python train.py --norm_place="pre" --positions="learned" --attn_scale=0.125 --tie_embeddings=true --batch_tokens=65536 --doc_mask=false
MLP neurons of a small language model. Each row is named by its layer, matrix (up: input weights) and neuron, and shows model dimensions 192-287. Each number is 200 + 20 x the weight over its row's rms, rounded and kept within 0 to 999.
A block is one neuron, or neurons of one layer that tend to fire together. Before each block is what it responds to, as a language model described it from the Wikipedia text at the highest values.

Description: Mostly "and" (sometimes "or", "&") joining items in lists or pairs, such as Muntenia and Oltenia, educated and affluent, collecting or transferring.
L5.up319,216,189,153,159,191,188,204,184,210,202,172,219,221,217,193,179,213,194,179,185,219,201,173,167,210,221,210,217,210,166,194,194,206,206,206,185,204,186,166,195,212,195,194,185,187,197,188,226,206,207,181,212,194,212,219,217,213,191,166,221,180,208,197,195,178,184,190,185,216,181,206,219,188,185,218,175,229,211,180,204,179,184,211,179,189,237,189,204,187,193,214,202,195,212,229,261
L5.up627,219,213,200,219,195,189,195,177,178,217,227,198,220,211,234,206,188,201,162,221,223,191,205,190,180,221,205,257,220,152,201,133,145,244,178,169,195,214,219,226,227,164,151,206,211,195,177,231,194,227,201,216,178,230,191,177,213,213,196,226,200,208,191,220,204,200,242,223,197,189,205,194,173,162,197,180,204,205,189,208,185,185,174,192,203,250,184,213,197,199,176,193,196,189,189,233
L5.up700,185,211,225,194,177,182,193,224,186,195,203,196,187,211,162,209,226,211,218,224,192,233,236,172,187,215,170,226,204,214,182,211,243,179,152,193,215,223,209,228,208,217,183,157,238,184,214,176,201,198,225,218,203,187,180,233,207,208,191,220,191,164,171,203,197,182,191,220,219,205,189,183,213,189,203,240,210,169,194,193,172,194,195,216,187,213,196,229,165,199,178,214,196,182,218,199
L5.up768,214,222,195,212,198,217,192,176,193,193,219,188,176,197,220,200,224,171,197,176,223,173,180,202,224,221,211,254,226,216,207,202,198,203,191,194,200,170,232,189,165,212,186,182,220,195,198,187,171,173,195,193,215,173,215,185,200,174,194,191,201,237,211,163,209,244,188,229,207,209,214,205,196,204,222,188,192,202,217,202,206,186,195,172,201,235,203,190,184,172,204,203,165,183,190,164

Description: Short letter fragments forming the second piece of a split word, right after its first letter, strongest for amp in Tampa/Tampere, also ir in environmental, il in silver.
L5.up184,184,174,151,212,191,212,232,236,184,183,209,203,215,262,202,208,200,162,201,198,211,185,192,197,197,180,202,206,194,162,193,225,211,148,188,217,205,226,241,210,230,205,147,164,203,196,220,183,188,208,200,203,201,190,225,173,195,184,203,197,202,188,222,181,189,181,242,168,170,206,200,220,163,210,203,202,171,165,211,186,172,176,206,172,193,222,187,185,223,202,215,209,187,223,179,180
L5.up253,147,175,193,185,190,222,210,207,197,252,194,204,192,183,214,209,172,197,188,217,205,215,235,206,209,221,191,193,220,184,176,211,202,198,214,192,171,133,209,174,213,235,195,215,209,208,225,233,135,215,220,216,189,171,240,203,186,211,182,222,206,176,194,205,193,213,233,235,186,213,197,202,223,192,216,188,221,200,208,182,187,206,211,226,188,205,211,211,188,199,195,187,181,183,229,217
L5.up677,174,199,152,197,198,201,176,204,134,174,206,238,221,228,219,171,208,207,206,188,220,206,203,184,167,194,183,166,203,177,180,193,224,199,185,212,176,220,223,189,236,161,255,176,212,168,207,220,199,189,182,242,199,177,200,192,186,208,216,221,186,221,228,189,194,214,212,233,223,208,161,213,175,208,223,194,215,239,208,200,222,156,227,223,198,222,217,200,196,208,174,204,221,182,198,197
L5.up957,180,220,186,177,203,189,198,208,203,195,197,212,202,214,189,173,220,194,203,150,208,209,197,194,208,207,213,210,179,211,213,201,206,205,205,193,208,163,180,192,202,215,208,219,175,181,221,238,219,201,185,227,246,239,208,216,216,178,165,184,228,179,195,200,201,186,172,189,199,191,176,225,205,207,253,196,193,194,191,197,229,219,207,215,200,217,176,201,223,241,199,164,186,198,234,202

Description: Mostly and, or, on, in and since joining or continuing a phrase (reception and transit, died in Beijing on 16 February), plus second word pieces such as vel, ments, ight.
L8.up590,201,171,178,178,189,222,199,184,214,184,233,210,196,189,192,192,172,218,185,171,246,205,200,158,206,203,191,168,193,199,215,221,161,197,213,225,194,230,203,217,192,200,201,185,229,190,237,207,181,192,210,167,166,189,223,233,185,210,206,192,166,188,181,199,199,193,216,210,205,200,190,177,175,198,202,176,221,221,183,189,202,197,195,162,212,230,229,198,231,183,196,183,223,228,216,205

Description: Final pieces of verbs and prepositional phrases that usually take a following "to", such as "addition", "according", "related", "led", "due", "referring".
L8.up848,213,181,228,217,191,203,181,162,207,188,187,226,196,210,188,217,209,186,150,219,212,194,201,234,172,206,179,189,219,204,220,211,218,235,212,200,192,182,217,176,205,204,209,181,199,218,196,211,194,205,199,181,203,184,195,250,204,209,204,194,210,189,184,201,216,177,195,189,171,216,181,221,186,196,184,194,216,206,193,199,153,217,217,207,203,217,177,164,172,181,183,197,187,211,227,186

Description: Word-internal pieces right after a split-off prefix or stem, mostly after "re" as in re-n-amed, re-e-lection, re-b-ounds, plus serv-ing and becom-ing.
L5.up236,196,177,209,215,191,237,189,187,191,233,213,222,201,201,196,194,210,212,185,185,176,213,216,204,218,219,212,185,207,184,217,174,183,201,187,188,225,209,190,232,234,228,226,208,191,221,196,203,214,207,202,198,201,231,192,175,216,205,228,198,173,162,179,204,195,153,220,190,185,174,204,172,172,233,170,191,196,196,243,224,183,189,178,203,187,226,217,234,196,190,194,205,174,228,201,174
L5.up645,205,196,220,229,223,185,229,196,184,222,210,190,188,191,179,204,201,185,217,173,231,204,209,184,211,162,166,183,178,178,220,183,172,231,177,218,177,206,203,235,167,210,229,213,192,185,193,218,206,172,227,202,246,195,186,211,224,217,169,191,201,201,216,206,206,178,177,201,208,224,204,182,188,167,246,226,171,206,211,216,181,200,212,245,222,227,189,205,163,211,209,230,218,218,186,187
L5.up1064,183,243,205,221,218,218,216,208,201,229,211,210,209,192,197,204,211,255,191,230,227,214,192,206,225,188,192,219,206,191,164,189,194,222,213,189,188,208,178,205,183,223,168,198,202,200,209,167,183,194,176,239,213,218,223,180,189,207,186,182,187,190,158,190,228,207,209,188,154,200,214,173,197,204,208,207,210,211,198,217,196,227,229,216,188,249,205,192,175,193,215,198,192,201,211,195
L5.up1119,196,229,213,234,197,184,207,205,202,237,196,197,165,228,194,190,187,218,245,176,199,204,196,202,189,182,198,196,202,184,204,221,196,218,182,196,192,194,146,201,170,180,230,203,193,209,193,183,197,162,227,210,215,213,174,194,217,209,194,190,203,216,215,170,212,228,230,185,158,183,192,224,214,205,226,203,225,183,202,196,214,178,234,200,181,182,176,193,227,209,194,222,186,212,224,197

Description: The word "and" joining two nouns or names, often in section headings, e.g. "Flora and fauna", "Life and career", "Watson and Reid"; occasionally "including" or "as".
L6.up292,197,176,182,203,210,210,212,217,179,165,230,173,194,204,185,189,227,230,199,193,201,198,195,206,180,222,236,230,184,216,211,194,206,231,205,200,233,205,177,185,220,216,197,176,246,197,203,201,185,188,196,162,226,212,240,192,200,227,216,211,221,173,205,229,195,205,209,200,208,196,190,172,163,162,208,210,196,192,210,198,217,232,191,217,213,173,203,184,181,196,224,176,173,218,177,211
L6.up468,187,201,185,202,172,178,229,198,193,249,200,207,194,194,189,219,232,226,210,168,198,214,220,199,182,210,200,175,206,203,220,193,161,229,205,235,195,210,191,175,209,217,190,202,230,214,225,148,231,170,214,224,235,224,182,195,217,216,191,210,203,203,187,233,177,221,192,186,194,195,211,213,186,219,215,219,215,186,240,187,234,205,258,192,174,195,225,195,209,166,220,176,215,199,198,208
L6.up483,211,171,165,235,205,219,214,178,205,221,210,184,205,218,209,181,201,194,216,184,229,217,179,204,203,235,173,172,196,176,201,186,209,218,244,229,181,174,203,193,188,204,209,239,187,177,250,197,191,190,189,198,208,178,180,247,183,221,231,212,220,223,198,200,176,181,213,203,207,198,178,207,184,202,180,174,207,195,209,182,207,197,177,195,201,234,237,222,198,192,161,182,210,192,223,198
L6.up1030,198,208,214,184,205,187,227,193,232,226,185,166,241,178,188,172,192,193,185,211,224,195,181,207,227,206,189,196,215,210,180,195,209,205,213,215,207,219,195,224,197,216,194,172,204,199,209,214,213,192,219,173,220,217,197,188,217,201,224,198,211,186,180,195,178,195,233,187,205,178,174,206,203,222,225,181,217,204,225,207,181,177,167,213,228,177,186,183,160,226,197,190,214,196,179,197

Description: Short middle word-pieces, mostly vowel+consonant, right after an opening fragment like Sh, sh, h, W, G, as in Sh-ir-ts, sh-a-res, Pazardzh-ik; also last digits of years like 198-9.
L6.up151,188,177,207,210,189,191,225,173,209,213,228,208,201,196,195,211,227,168,210,187,208,202,206,203,181,208,196,172,203,208,261,205,220,198,181,174,187,211,206,193,201,181,203,198,192,194,191,219,190,201,179,228,196,216,186,156,202,247,216,207,205,174,181,202,178,204,203,233,222,195,204,199,168,200,220,202,234,225,189,159,200,202,208,193,203,183,180,200,199,224,240,178,183,195,241,215
L6.up678,170,240,184,193,149,193,195,178,227,210,224,257,218,176,219,223,240,190,221,180,245,201,207,168,184,204,221,192,195,206,199,218,223,197,159,203,183,203,192,197,176,219,205,188,200,204,162,197,206,171,190,196,183,190,191,165,208,234,174,179,225,182,173,171,219,188,189,197,205,186,237,215,186,247,229,183,218,221,191,204,174,186,189,220,185,195,209,186,197,161,181,194,180,189,210,210
L6.up820,180,215,169,188,196,211,235,186,230,218,236,230,219,186,191,210,205,194,228,189,222,219,176,203,244,213,186,261,153,207,214,248,191,205,192,179,210,193,170,212,192,216,230,219,184,177,228,189,149,174,197,188,204,206,190,218,199,204,241,193,208,176,208,196,196,191,177,252,151,173,200,212,181,185,206,193,171,238,224,216,173,207,201,212,208,231,197,177,216,185,204,185,194,194,209,208
L6.up962,203,205,221,204,200,213,234,199,211,201,185,229,219,213,201,216,201,170,193,234,166,219,237,200,206,241,203,183,183,203,194,183,185,182,194,198,182,178,204,209,187,176,196,204,191,191,195,193,206,200,220,180,230,218,208,192,176,219,244,216,161,184,194,177,175,183,225,199,206,217,213,211,181,210,221,194,191,223,236,187,218,208,230,227,208,200,210,205,194,226,241,210,229,206,230,197

Description: Short subword fragments inside a word, right after its first letter or onset, such as the h in rhythm, ir in shirts, ic in nicotine.
L8.up52,209,190,193,190,189,202,222,209,215,233,232,246,204,192,178,187,203,184,213,191,215,168,204,172,173,224,228,205,196,197,244,201,220,204,174,165,202,175,172,223,224,202,212,224,203,171,217,205,184,210,207,189,207,200,202,172,192,207,223,230,193,183,190,188,193,224,175,202,231,221,224,218,230,189,220,137,169,182,193,195,220,163,203,183,240,205,201,177,181,218,179,182,198,217,192,191